From a checkpoint of a small transformer trained on Wikipedia: rotary positions.
MLP neurons of a small language model. Each row is named by its layer, matrix (gate and up: input weights; down: output weights) and neuron, and shows model dimensions 112-239. Each number is 200 + 20 x the weight over its row's rms, rounded and kept within 0 to 999. A neuron's up and down rows have the sign that makes its largest values positive.
Before each neuron's rows, "raises" lists the tokens whose logits its output raises most directly, leaving later layers aside.

raises: "oti", "uts", "ut", "on", "other"
L3.gate186,208,194,207,208,199,201,169,205,212,192,182,201,188,204,173,227,190,211,197,190,213,238,194,195,227,235,214,177,190,219,210,191,194,189,205,191,171,187,187,198,226,196,224,196,238,228,184,196,220,199,225,177,215,209,192,192,221,187,203,160,199,198,217,206,202,200,266,218,211,197,204,196,202,186,159,192,192,209,202,206,215,195,226,189,212,148,217,200,178,231,205,211,198,218,172,230,191,181,185,178,177,189,170,193,189,167,205,196,199,177,183,217,200,198,199,173,189,179,212,167,210,268,223,185,182,206,199,198
L3.up186,191,227,213,210,216,231,181,197,154,207,221,197,178,175,152,191,181,149,178,200,199,229,210,200,207,196,208,187,218,181,202,195,189,188,186,206,179,159,187,185,200,192,192,214,187,218,183,177,221,222,201,211,213,182,213,177,174,186,203,186,220,172,250,200,202,197,200,186,228,224,188,203,189,170,205,194,207,244,243,189,203,238,226,191,205,196,215,224,178,201,189,168,227,210,197,199,200,176,234,188,202,213,215,179,197,217,174,217,182,194,203,201,221,206,226,190,194,231,216,181,190,234,177,198,207,178,169,214
L3.down186,217,209,194,284,189,188,200,172,253,192,197,186,205,195,207,193,240,246,197,207,215,193,199,243,181,212,211,201,193,191,233,229,184,222,227,166,219,204,208,206,231,185,221,210,213,215,187,211,198,182,188,214,167,228,205,207,219,165,194,173,188,213,197,191,164,213,213,226,185,205,189,168,189,203,201,236,196,173,197,195,184,189,179,230,189,180,189,185,206,210,190,206,179,161,213,227,177,190,189,210,187,197,200,233,222,211,227,189,203,216,213,159,207,167,167,230,200,197,157,209,187,194,202,212,163,187,227,214

raises: "ing", "ings", "inger", "ed", "ulture"
L2.gate103,207,201,201,157,182,198,218,215,241,196,198,169,195,231,184,217,204,156,174,218,219,214,184,196,167,232,198,185,216,170,177,202,206,203,230,231,198,190,158,168,206,208,197,181,232,233,197,202,196,211,186,201,227,229,206,164,217,198,174,183,200,210,245,194,176,193,231,239,232,192,195,193,214,196,233,185,183,181,194,198,201,194,187,192,186,201,202,218,237,195,203,236,197,201,201,215,184,197,201,219,185,215,173,213,228,255,204,202,184,219,185,154,204,178,219,206,195,194,225,176,231,204,195,188,199,190,205,198
L2.up103,198,215,186,211,214,210,195,192,179,236,182,223,172,209,215,186,190,194,173,185,223,215,187,200,189,242,191,208,207,217,172,188,188,204,169,155,217,188,210,220,183,183,169,220,197,179,202,198,191,255,215,203,212,163,222,199,202,205,214,199,231,201,187,208,216,197,210,211,204,171,234,186,198,224,199,195,217,208,225,191,218,231,203,193,152,187,200,196,201,211,211,234,197,223,190,213,200,222,220,218,212,189,230,193,157,224,175,183,158,177,212,172,187,199,166,207,194,179,215,204,232,238,186,210,193,190,179,169
L2.down103,185,196,236,187,201,203,189,202,230,175,211,198,216,188,202,228,200,215,190,213,180,179,206,187,194,182,216,164,203,149,212,220,180,166,202,242,211,186,201,183,191,231,223,199,185,220,209,218,206,164,190,199,193,223,147,198,191,205,191,205,187,195,221,189,167,205,212,227,196,222,178,187,221,212,204,185,192,216,199,194,181,176,212,206,241,212,196,212,213,195,174,186,203,182,210,179,172,178,176,180,199,198,189,196,217,215,241,235,223,216,199,215,215,191,210,214,222,247,205,222,166,174,196,180,189,189,233,204

raises: "ments", "born", "ations", "ation", "ment"
L3.gate219,220,182,179,231,181,200,191,183,180,192,171,157,192,171,188,173,189,221,209,210,217,228,193,194,208,224,230,176,148,171,203,231,216,175,206,243,204,165,180,217,201,197,220,189,189,209,192,193,214,194,181,206,210,187,216,175,229,215,184,186,224,206,190,221,212,194,203,238,239,182,184,164,212,192,224,204,206,215,148,210,198,203,208,186,220,186,219,206,165,217,231,209,193,224,182,195,170,196,171,191,192,183,156,198,201,187,213,188,205,198,184,178,194,225,193,192,231,218,212,207,228,197,184,210,199,187,236,182
L3.up219,229,201,207,197,213,208,204,192,181,218,201,199,202,186,213,153,209,183,206,195,192,206,223,200,201,225,225,177,196,225,216,185,193,192,185,220,200,205,205,203,222,198,191,179,209,192,181,182,191,165,247,162,212,188,201,188,218,183,195,191,216,226,195,209,193,172,196,189,179,205,190,169,205,182,204,195,199,233,198,214,178,206,188,198,245,155,148,206,218,254,182,224,194,213,195,177,199,199,171,194,218,214,189,206,158,216,166,195,204,235,181,225,154,225,213,203,211,203,212,230,186,213,215,203,201,201,215,202
L3.down219,180,211,208,210,185,209,203,211,234,165,194,219,209,212,200,225,203,207,158,191,168,169,176,168,170,217,176,220,207,200,166,211,200,173,214,174,197,204,172,184,199,202,222,228,159,199,220,212,231,236,201,201,196,246,178,209,199,224,179,187,164,204,201,203,204,169,205,203,221,162,235,235,224,189,232,211,179,215,192,191,240,182,207,192,224,229,191,238,200,169,194,182,206,188,217,239,206,199,216,200,156,164,201,208,207,202,218,159,182,181,232,194,213,180,192,207,206,186,184,223,187,182,188,211,227,218,187,186

raises: "sen", "san", "ment", "ments", "si"
L9.gate339,203,237,209,198,203,196,205,192,212,208,227,204,203,198,190,215,191,196,198,210,204,223,218,201,188,190,205,156,178,171,209,213,184,191,172,214,220,181,197,209,222,225,195,220,168,196,212,234,191,227,185,209,207,232,217,205,226,238,193,214,198,221,210,218,229,171,216,156,201,209,203,170,207,198,213,175,176,202,156,189,189,214,232,201,196,172,195,190,191,178,222,209,210,198,201,191,178,183,170,233,191,187,209,175,161,191,148,176,242,209,197,212,191,241,178,198,200,187,219,250,227,166,190,190,220,190,212,213
L9.up339,202,193,194,191,203,181,172,196,198,171,193,204,225,166,195,194,180,181,170,181,160,227,157,203,213,202,206,203,228,217,227,213,224,205,198,170,214,212,189,210,206,167,162,209,202,236,205,210,179,210,179,162,201,172,207,229,176,220,184,181,217,206,196,191,226,223,201,202,208,189,165,227,200,211,218,200,191,240,170,231,224,212,206,189,185,199,205,153,230,190,197,181,201,226,216,237,203,209,204,199,182,230,262,206,235,247,213,196,189,188,219,202,228,202,218,191,201,187,214,221,214,206,187,193,197,185,201,177
L9.down339,203,213,205,200,212,236,183,192,238,207,197,233,219,207,207,216,207,204,203,184,212,205,188,251,205,205,172,193,209,196,213,216,179,236,217,216,199,206,175,230,208,172,200,187,221,194,159,185,195,194,196,181,207,195,181,203,189,188,212,213,210,190,216,217,193,199,193,210,208,186,181,230,185,172,166,204,216,172,180,184,213,187,220,168,191,191,207,163,203,165,230,197,183,200,192,195,232,215,196,181,195,219,189,208,224,192,230,226,185,166,186,191,214,198,215,144,199,181,172,180,191,187,198,188,201,217,193,215

raises: "name", "enn", "ela", "ble", "el"
L2.gate430,198,184,220,240,167,194,211,189,156,167,204,193,210,187,162,159,185,231,233,164,187,207,155,195,212,247,215,204,211,227,197,200,206,218,221,215,213,184,209,196,205,221,168,161,195,214,221,211,199,214,197,172,159,187,231,188,189,205,196,212,193,179,209,214,238,171,173,204,202,210,209,180,178,200,198,189,211,187,187,208,214,211,203,177,220,205,210,218,196,198,212,180,198,185,189,192,172,201,229,203,187,218,226,221,260,224,195,222,194,213,198,211,230,170,182,192,183,180,174,219,188,223,222,200,235,209,197,191
L2.up430,212,223,199,221,233,189,185,216,195,181,203,205,199,218,199,181,194,226,187,198,144,190,192,199,198,172,212,183,238,198,198,188,226,177,211,207,202,193,212,184,200,194,202,213,208,217,267,157,178,202,172,211,193,208,200,202,183,212,208,202,167,174,191,186,205,200,188,193,208,182,183,188,194,164,161,191,173,165,153,168,219,215,182,198,229,196,233,233,187,245,186,206,179,204,175,163,196,207,186,196,229,211,238,223,217,204,199,166,208,189,217,228,223,217,208,215,219,239,178,203,168,178,190,203,222,201,204,195
L2.down430,200,184,216,186,183,205,189,209,192,242,196,194,195,183,179,192,239,218,201,202,198,172,198,187,175,182,224,210,177,214,207,185,179,204,188,182,179,230,200,193,210,214,229,173,196,184,176,214,210,203,211,217,198,228,171,180,247,209,196,245,209,207,194,191,210,222,220,168,225,207,195,207,197,219,170,224,191,206,218,210,173,197,222,240,214,193,207,156,169,167,203,159,206,194,237,190,194,224,236,172,169,205,179,205,212,197,204,224,236,200,194,207,192,220,169,209,206,201,183,173,193,175,174,189,206,217,161,190

raises: "heim", "worth", "ication", "nan", "br"
L6.gate305,216,192,232,213,216,250,205,210,171,183,180,153,182,217,196,213,216,209,210,183,189,189,210,195,201,194,196,193,191,205,182,191,159,251,190,235,210,232,203,191,184,182,216,251,191,203,201,204,185,222,227,185,198,218,196,204,241,224,188,234,182,208,204,187,174,235,215,228,161,177,197,204,177,234,203,230,207,172,176,192,192,184,202,214,175,175,201,216,199,187,205,229,200,198,220,201,198,155,237,211,201,186,205,150,203,207,209,158,205,180,233,204,215,184,191,236,197,158,234,200,213,221,222,196,191,204,174,172
L6.up305,199,205,187,201,188,190,206,182,175,193,175,226,201,207,231,228,204,182,203,207,228,196,229,201,188,225,191,193,210,216,211,206,179,209,220,228,205,183,204,199,231,200,209,212,214,193,213,206,225,244,185,218,192,219,183,226,187,194,245,199,210,234,207,207,175,238,167,213,205,167,203,157,198,227,215,188,152,221,220,175,173,236,188,187,187,218,214,194,207,236,184,174,171,202,240,193,213,188,202,249,220,209,211,212,195,188,209,192,186,194,201,199,222,189,168,177,209,221,252,192,200,210,198,183,191,207,219,176
L6.down305,195,169,200,205,210,204,192,194,201,214,195,192,208,231,201,185,221,233,186,225,172,201,193,175,177,183,222,188,206,180,192,205,216,197,226,199,217,174,185,225,220,198,226,197,204,175,206,210,213,224,198,161,200,177,196,160,223,240,218,153,222,203,217,180,194,223,157,154,208,207,191,217,154,195,193,198,214,213,235,210,262,208,171,204,223,177,197,187,221,206,189,207,174,214,175,214,224,210,195,167,179,193,196,179,210,199,218,198,200,154,179,183,202,222,209,186,205,230,221,194,230,218,222,187,187,185,209,229

raises: " them", " him", " herself", " her", "ently"
L8.gate449,196,217,199,199,258,185,178,213,199,204,216,167,193,184,198,179,206,200,196,172,191,205,224,197,231,200,210,182,173,175,218,183,201,192,224,218,192,195,205,205,204,170,214,209,193,196,220,167,197,206,208,197,179,202,180,204,204,197,201,210,198,211,182,248,194,239,212,193,223,178,232,195,188,198,201,231,201,202,193,194,203,205,196,207,207,181,178,208,201,187,216,224,210,168,193,169,197,183,195,200,188,205,237,202,229,208,220,185,216,220,205,202,195,204,199,251,182,196,214,171,184,202,202,202,197,211,219,176
L8.up449,219,227,208,198,235,175,220,177,180,173,222,216,196,220,206,143,188,154,219,221,187,224,222,205,174,197,225,213,158,211,196,201,212,203,210,205,231,244,203,222,204,212,200,171,178,189,204,180,217,181,191,196,175,162,192,165,236,184,212,217,213,194,185,163,223,228,185,202,216,181,162,203,217,189,155,230,219,184,214,189,180,151,180,183,217,154,173,169,221,164,205,197,185,176,224,179,196,214,193,193,186,196,219,160,161,184,256,221,201,176,206,176,203,209,191,225,228,166,194,201,229,165,183,197,207,180,219,192
L8.down449,212,194,198,219,169,231,211,226,195,207,205,207,190,214,217,214,209,187,171,226,220,207,199,216,176,201,193,208,230,208,179,218,220,208,186,217,200,205,200,204,212,219,182,219,196,231,200,225,162,218,203,201,204,173,204,200,197,198,184,177,221,166,212,210,178,181,212,204,169,223,169,191,208,167,209,176,200,194,177,211,195,262,217,177,162,180,239,209,199,193,210,184,165,214,191,235,165,200,211,198,223,220,192,208,176,226,171,187,248,185,183,196,205,212,204,172,203,232,158,183,156,140,190,173,202,175,168,249

raises: "u", "uno", "ub", "usc", "uta"
L6.gate111,211,230,186,199,221,167,193,212,204,212,203,189,210,212,201,199,180,185,200,183,213,246,229,192,220,204,173,192,194,187,222,192,227,173,236,207,192,187,161,212,204,211,189,188,225,229,220,197,186,218,175,160,130,188,195,195,225,226,192,208,170,173,202,201,207,171,174,205,224,203,221,191,185,210,171,182,222,194,213,191,156,187,188,193,172,194,184,217,199,199,231,186,188,214,185,180,215,238,207,187,207,228,204,206,163,184,192,220,181,182,195,216,176,209,209,171,197,207,215,188,190,207,211,215,229,245,213,192
L6.up111,200,218,241,199,177,173,194,186,196,207,181,209,188,201,209,166,171,179,192,210,188,222,230,201,215,207,171,207,165,238,167,217,201,205,201,232,198,190,175,212,183,207,206,193,222,194,211,180,188,196,200,216,225,184,198,180,224,230,179,206,199,175,196,184,203,190,158,191,177,200,206,186,210,167,197,187,198,170,257,213,202,219,209,208,172,198,214,169,169,172,211,232,175,208,186,210,201,190,249,175,199,199,198,165,198,162,180,223,219,177,232,199,217,229,200,138,183,223,218,191,174,226,198,224,204,227,206,227
L6.down111,217,188,149,208,203,212,226,224,214,214,206,196,189,176,183,205,246,225,214,190,198,196,209,188,205,205,221,205,224,197,210,203,193,199,225,202,203,189,202,200,204,212,227,194,195,218,187,202,238,249,207,187,172,223,200,226,190,172,215,231,183,164,183,193,203,210,235,215,218,222,227,199,206,182,235,206,182,179,215,176,208,198,203,199,195,211,199,190,177,216,202,205,185,206,176,221,194,224,191,221,191,199,194,204,220,221,155,192,213,174,245,198,182,221,183,236,223,193,195,201,194,171,231,175,229,199,213,207

raises: "rd", "th", "nd", "–", "6"
L3.gate61,183,229,223,197,234,194,180,203,220,207,187,208,171,190,182,228,229,189,189,199,209,183,203,203,184,177,162,210,216,207,211,213,224,230,200,197,202,181,212,190,209,190,193,206,161,173,175,208,170,191,173,222,167,239,226,189,231,206,184,225,190,240,193,189,182,172,197,219,190,238,178,165,210,206,178,194,207,212,189,211,208,174,232,193,197,168,195,232,222,202,198,190,202,201,236,195,207,213,220,194,171,184,217,210,200,237,193,209,215,194,223,188,222,157,202,198,200,209,205,186,190,202,160,190,221,221,217,192
L3.up61,169,266,230,234,232,201,207,198,187,193,205,194,217,200,172,215,228,212,192,153,252,204,210,198,216,179,179,183,233,200,206,184,231,209,204,224,194,163,213,232,175,154,179,228,207,170,167,212,196,221,223,191,177,193,184,204,207,199,195,212,188,238,219,171,219,220,223,235,191,230,204,199,209,188,186,187,184,207,213,198,226,201,189,187,218,171,214,203,242,208,197,193,182,198,221,221,210,202,218,206,189,214,210,194,212,190,185,177,207,196,201,184,225,146,214,184,210,208,209,216,199,234,158,194,205,165,228,217
L3.down61,238,136,180,182,154,207,196,195,212,181,195,202,199,205,214,183,188,202,176,206,192,220,214,272,247,241,234,184,171,215,200,208,191,166,189,220,214,243,205,179,181,203,185,177,223,200,229,189,220,202,187,206,202,197,185,182,214,170,233,193,180,205,177,227,167,190,206,184,200,199,219,178,186,211,197,201,203,198,211,183,201,221,219,217,177,233,184,200,194,204,209,242,211,180,183,186,203,187,192,214,240,143,189,193,188,195,206,218,173,182,185,202,183,230,198,204,201,158,202,213,204,186,220,202,179,219,170,200

raises: "ally", "al", "als", "tal", "fully"
L2.gate15,178,189,241,184,205,196,206,202,180,223,202,230,212,190,182,213,190,244,183,199,198,198,196,197,210,182,206,227,220,184,203,195,200,214,207,151,192,216,200,168,173,210,163,209,261,173,210,199,209,169,205,175,189,176,200,199,207,199,211,184,200,204,225,214,205,208,197,177,213,156,177,211,187,229,218,188,214,180,200,192,173,202,166,196,176,181,185,194,195,204,216,210,209,186,188,230,199,193,188,230,191,174,187,191,139,176,233,236,198,202,214,186,230,183,190,218,181,235,204,211,240,247,214,245,177,176,220,216
L2.up15,208,232,181,198,191,216,209,208,213,226,187,209,152,190,214,214,235,219,180,220,178,231,223,200,215,184,197,229,181,191,174,214,225,193,218,162,152,183,201,178,215,209,192,205,182,213,211,186,214,189,232,220,200,200,176,213,196,175,179,192,185,200,193,187,159,181,225,170,150,201,200,183,220,188,177,194,175,208,193,191,192,226,172,186,195,233,206,179,181,179,178,172,185,197,185,195,192,205,189,181,213,186,177,196,184,215,213,224,189,176,198,235,175,186,188,197,202,232,236,207,155,211,190,221,175,153,224,198
L2.down15,232,202,231,194,214,203,192,182,194,201,204,215,256,192,216,200,228,181,205,229,223,183,222,169,164,202,220,188,172,221,213,196,193,182,251,177,209,238,174,251,187,192,186,161,226,183,162,210,191,174,183,218,211,219,194,198,182,225,200,203,214,213,214,202,228,188,169,193,212,171,171,223,166,199,179,243,206,222,202,208,192,200,197,217,205,199,204,200,220,207,212,235,212,210,195,215,213,150,195,239,193,237,221,173,195,196,178,208,176,207,168,215,212,213,193,214,199,227,156,178,210,227,191,162,211,207,189,215

raises: " this", " its", " the", "uit", " these"
L6.gate465,184,205,199,221,204,226,226,192,187,191,197,237,208,208,170,206,262,181,204,184,205,194,180,203,240,205,206,212,219,173,211,201,204,224,203,175,220,184,205,195,220,172,180,187,212,147,195,207,201,190,158,168,177,174,203,199,208,186,203,220,195,220,197,219,209,215,190,201,227,203,184,189,165,227,191,197,208,245,214,211,201,172,201,208,179,172,181,192,175,154,205,239,164,195,188,189,163,187,194,183,143,201,195,214,173,171,221,167,210,190,198,192,177,189,214,178,183,200,212,194,239,219,195,232,217,214,227,198
L6.up465,182,166,213,226,200,234,192,176,182,209,179,213,142,190,187,157,259,210,202,183,190,185,188,197,201,219,203,187,205,147,205,178,209,237,232,226,208,214,217,201,195,203,204,211,197,135,231,219,205,183,179,154,202,180,213,210,220,192,198,185,193,189,205,216,207,217,194,169,242,242,177,197,177,209,167,205,175,216,221,211,210,174,204,189,170,222,176,197,190,184,213,213,199,209,197,176,178,180,177,199,229,214,184,189,180,217,181,197,201,187,198,183,186,207,207,207,192,202,228,246,202,228,204,198,207,203,252,185
L6.down465,224,215,197,208,195,186,181,228,230,199,186,189,210,202,200,226,161,202,185,210,238,194,228,286,172,179,171,188,183,233,188,226,203,177,173,185,186,179,177,207,188,197,193,210,193,273,192,190,195,222,239,227,190,218,188,201,175,201,190,196,192,212,228,176,215,179,222,217,170,163,207,222,223,174,235,175,203,183,196,194,210,218,214,189,210,183,219,222,197,229,185,181,233,202,213,210,219,209,210,207,183,200,197,185,222,186,217,226,204,213,208,200,210,217,172,197,199,189,174,142,183,195,204,189,174,186,179,189

raises: "ibi", "ible", "red", "ri", "rator"
L3.gate90,206,175,229,192,191,188,211,183,197,188,197,208,210,202,205,210,170,204,231,231,199,179,186,195,192,219,220,200,201,217,184,204,183,196,178,218,236,253,192,220,178,167,168,200,214,195,210,174,197,200,175,197,177,208,200,184,179,226,207,229,194,247,181,219,229,160,189,214,192,170,206,215,189,221,182,181,188,181,188,207,197,199,215,184,186,182,193,215,221,191,195,194,226,155,217,192,180,171,222,191,175,218,183,209,240,195,196,182,230,182,210,213,170,195,188,184,193,187,206,192,193,227,172,183,194,197,216,144
L3.up90,216,188,220,214,175,198,196,137,195,186,203,206,193,167,202,213,220,219,171,204,219,167,202,200,201,187,250,175,205,198,226,174,176,172,214,229,210,206,224,228,160,196,218,225,197,180,188,180,192,205,148,207,225,214,195,172,209,198,201,214,221,196,207,212,222,211,211,221,195,161,182,201,209,194,204,176,214,188,218,198,180,195,157,218,187,192,191,195,175,202,155,195,177,225,210,190,203,171,215,180,242,198,213,205,192,191,171,210,193,171,234,195,198,181,211,188,183,212,211,214,204,235,200,184,201,189,203,194
L3.down90,210,229,192,201,203,213,193,169,212,179,204,184,200,185,202,198,219,210,179,240,187,227,184,159,182,186,216,211,176,191,211,215,208,194,190,217,189,189,179,155,218,195,169,222,180,205,209,227,234,205,214,188,202,195,209,189,203,180,214,188,228,243,183,214,198,182,210,178,202,206,256,199,208,219,188,211,208,226,183,194,175,197,230,209,186,231,188,180,235,221,232,210,219,193,195,210,177,212,201,213,217,224,170,206,212,209,194,213,201,237,207,203,193,190,172,186,208,185,176,226,167,177,194,191,226,229,175,204

raises: " its", " their", " them", " the", " our"
L9.gate27,169,174,210,177,207,203,218,168,181,192,167,194,181,211,206,179,249,167,192,193,188,196,220,212,178,205,214,166,169,151,176,189,189,219,215,230,191,195,232,185,192,207,213,181,223,145,201,190,208,177,206,182,181,192,206,207,225,207,190,234,193,196,205,213,208,214,200,197,228,197,197,199,212,226,178,211,228,186,217,194,183,197,157,190,198,207,161,182,183,196,230,219,194,200,213,197,205,221,182,218,177,191,213,212,205,153,194,169,174,188,174,189,206,201,215,178,215,183,209,186,207,209,184,169,212,203,254,189
L9.up27,189,188,183,182,209,182,216,153,167,192,196,196,180,197,207,180,242,186,230,178,168,191,188,191,199,205,246,198,194,165,195,161,198,218,238,213,218,223,221,215,182,214,242,191,188,157,225,175,226,202,174,160,183,196,193,180,244,188,222,229,206,180,222,210,194,235,211,206,209,200,183,215,171,233,179,223,216,193,235,203,206,181,183,180,207,191,187,196,210,190,221,228,201,191,198,154,202,203,207,195,191,203,194,220,171,175,184,206,201,182,185,193,194,181,238,201,183,163,226,194,215,201,216,193,216,221,255,173
L9.down27,224,222,220,198,202,232,177,231,196,204,225,203,214,192,203,209,177,212,200,207,223,191,204,260,197,203,189,236,207,228,217,231,208,194,178,214,187,170,168,180,231,177,167,200,198,253,191,216,199,207,209,227,219,217,205,209,180,226,189,160,180,236,177,204,192,180,183,203,188,181,214,192,233,175,213,183,195,218,169,201,200,233,238,190,194,221,215,183,218,217,186,168,186,204,189,233,210,182,198,196,212,192,193,193,205,221,175,197,194,213,232,207,174,196,180,213,198,224,181,207,198,204,183,210,190,205,161,236

raises: "olit", "ation", "ations", "ivity", "iv"
L6.gate133,226,225,185,174,203,178,205,180,196,208,235,158,191,239,205,220,177,207,193,207,202,208,194,193,222,218,253,185,185,206,228,187,221,219,220,173,237,182,203,221,197,196,209,219,179,219,187,178,196,175,186,226,166,243,215,196,170,148,222,195,192,189,199,228,162,203,203,227,193,205,207,161,172,189,199,195,204,204,227,222,218,166,210,190,197,195,188,210,200,210,233,224,204,151,190,189,207,189,198,194,229,195,195,205,230,238,170,207,220,229,177,193,188,209,235,146,205,182,185,209,213,185,218,181,197,192,201,225
L6.up133,200,203,173,214,247,176,196,214,199,207,213,192,185,197,190,176,206,167,225,191,232,185,199,199,187,171,211,229,178,212,166,179,202,171,164,209,192,181,199,199,260,192,228,195,236,180,231,227,196,213,213,201,188,193,199,168,201,191,203,201,151,206,200,207,161,203,188,182,218,199,188,170,213,235,191,198,228,246,191,214,212,227,178,197,229,222,195,207,183,208,221,213,177,211,211,182,204,213,231,226,216,198,202,209,183,198,188,169,205,209,188,201,184,183,213,211,185,210,169,231,231,199,210,185,224,185,227,197
L6.down133,171,193,190,183,191,187,216,211,216,161,190,222,216,195,204,220,202,200,192,208,203,226,217,182,197,205,202,184,227,181,228,156,220,210,187,125,213,191,179,214,186,170,179,193,215,185,205,186,219,210,143,227,197,249,232,218,190,185,178,223,209,209,193,193,200,203,190,183,199,199,225,206,183,220,187,222,222,184,220,181,143,213,230,168,176,226,188,160,202,189,178,219,221,209,222,207,198,183,189,203,199,192,197,206,210,215,182,191,197,225,203,180,215,202,207,213,225,206,234,215,159,213,217,202,245,211,207,204

raises: "n", "ns", "na", "nes", "ne"
L9.gate251,217,189,219,226,214,224,203,181,168,219,201,163,190,196,222,218,217,225,203,208,206,181,225,201,177,222,207,238,181,206,246,187,156,218,208,221,186,183,189,173,187,193,205,214,173,195,227,184,175,175,164,191,183,186,189,198,224,221,214,158,187,187,219,199,237,245,171,167,188,206,208,206,210,196,202,199,161,182,197,224,214,210,235,206,236,229,179,201,208,161,220,228,201,196,233,252,221,204,177,201,207,193,195,215,220,196,194,222,182,219,208,214,211,193,220,236,172,193,212,215,191,195,214,212,180,231,210,193
L9.up251,213,220,197,185,184,207,181,225,185,177,189,169,187,196,228,213,194,163,164,222,184,210,190,193,206,223,227,190,226,212,210,172,171,175,184,209,216,218,181,196,168,216,208,192,202,180,168,205,193,186,166,216,200,161,180,197,217,211,229,172,215,209,209,237,217,194,189,196,183,182,247,211,207,202,183,183,211,201,178,251,191,219,232,202,176,193,207,200,188,208,219,172,225,221,232,218,213,209,216,213,199,194,208,193,217,176,209,223,227,222,185,181,202,198,213,229,178,181,175,196,192,199,180,187,182,209,184,228
L9.down251,168,202,213,240,227,181,197,217,189,185,195,153,208,212,228,209,223,194,232,208,214,183,235,199,189,207,208,197,220,198,175,196,201,168,195,185,180,206,222,207,203,212,232,246,208,204,184,188,221,211,199,183,188,190,183,221,180,228,208,222,200,177,223,174,189,240,185,197,210,221,189,181,196,182,208,175,205,182,224,194,201,220,205,159,179,173,225,234,185,175,178,184,210,197,169,210,200,169,208,187,212,206,182,212,180,172,214,202,200,185,196,230,223,179,206,188,159,236,229,199,200,183,196,215,204,194,230,203

raises: "ment", "y", "ments", "head", "tt"
L3.gate70,204,174,235,200,243,221,218,199,212,203,185,183,195,180,213,187,195,205,147,205,152,198,209,195,208,212,163,156,162,207,183,203,165,193,152,153,203,199,226,233,208,219,224,194,208,213,224,202,192,187,196,180,174,212,223,210,202,213,205,199,236,174,201,214,199,200,174,201,204,198,205,194,190,175,196,190,226,192,208,193,207,210,197,187,231,185,187,217,210,200,213,215,211,186,139,189,202,218,192,211,239,191,183,174,233,202,178,197,197,164,190,225,180,227,184,195,183,231,178,201,219,202,187,193,220,211,195,204
L3.up70,208,183,173,199,190,193,200,186,199,208,195,181,218,149,204,222,172,205,207,194,187,199,209,203,181,209,192,233,188,190,211,211,216,217,197,208,151,200,235,184,207,211,188,204,238,195,224,156,202,176,204,214,234,181,189,212,207,217,194,184,189,193,228,192,229,178,214,205,206,220,234,199,208,210,196,181,198,206,198,158,174,233,199,228,200,209,204,184,171,188,228,173,202,239,194,209,207,180,193,205,190,199,215,170,176,173,218,184,204,173,157,191,200,225,230,195,206,200,187,196,236,218,209,202,169,187,189,190
L3.down70,190,147,182,201,207,202,195,208,204,211,197,211,224,210,208,215,193,216,210,243,203,226,185,257,225,197,213,179,191,208,205,244,210,165,179,180,217,219,228,193,214,202,163,225,239,189,206,220,203,195,175,175,226,227,195,212,238,220,217,211,202,229,179,218,224,221,199,222,213,197,193,210,193,168,204,213,228,191,189,193,205,191,178,198,189,195,209,205,205,203,169,217,190,196,179,207,174,190,173,216,185,181,204,190,201,196,208,212,151,191,202,190,208,175,177,162,242,200,176,206,211,186,211,199,218,207,230,192

raises: " makes", " takes", " contains", " becomes", " gives"
L9.gate229,188,208,213,184,200,238,224,220,237,217,203,188,167,246,196,221,239,188,193,204,162,200,200,194,234,214,195,199,197,200,194,185,201,197,176,188,218,202,206,195,192,190,177,187,180,193,198,188,199,176,161,193,184,203,189,222,200,165,183,157,179,191,170,200,160,207,214,175,213,233,220,209,188,238,177,212,214,230,220,237,183,182,209,200,201,201,215,189,203,195,236,198,234,192,183,172,234,217,144,212,190,180,212,223,224,209,228,193,225,187,215,207,168,190,220,201,192,171,221,229,216,206,163,195,188,227,176,245
L9.up229,201,249,192,188,203,196,227,219,211,186,242,183,242,191,203,228,176,250,161,199,220,192,223,200,185,226,222,228,153,259,213,195,193,195,196,200,210,197,178,208,175,214,194,197,220,211,167,150,205,227,230,196,211,221,189,208,183,205,181,191,173,182,202,199,174,206,187,230,194,179,173,201,176,182,188,193,184,226,183,181,197,193,202,175,215,173,194,190,199,201,223,206,195,230,207,200,239,202,189,207,204,184,205,171,184,208,202,222,207,219,180,212,199,220,217,224,192,178,183,191,173,196,202,204,184,200,198,227
L9.down229,200,210,230,188,191,230,192,209,222,197,220,195,168,217,182,227,208,199,219,188,210,192,181,149,210,221,187,223,234,190,204,193,164,197,212,176,208,208,197,219,199,200,182,200,171,185,213,192,203,166,179,202,178,187,190,218,224,194,176,177,188,193,172,217,202,176,192,171,222,206,194,200,164,190,221,207,233,185,233,218,191,187,210,232,215,186,196,206,206,211,174,185,215,195,211,164,215,229,177,228,178,191,208,222,216,206,216,194,204,200,193,194,196,223,205,181,203,151,223,198,173,227,169,210,221,206,214,218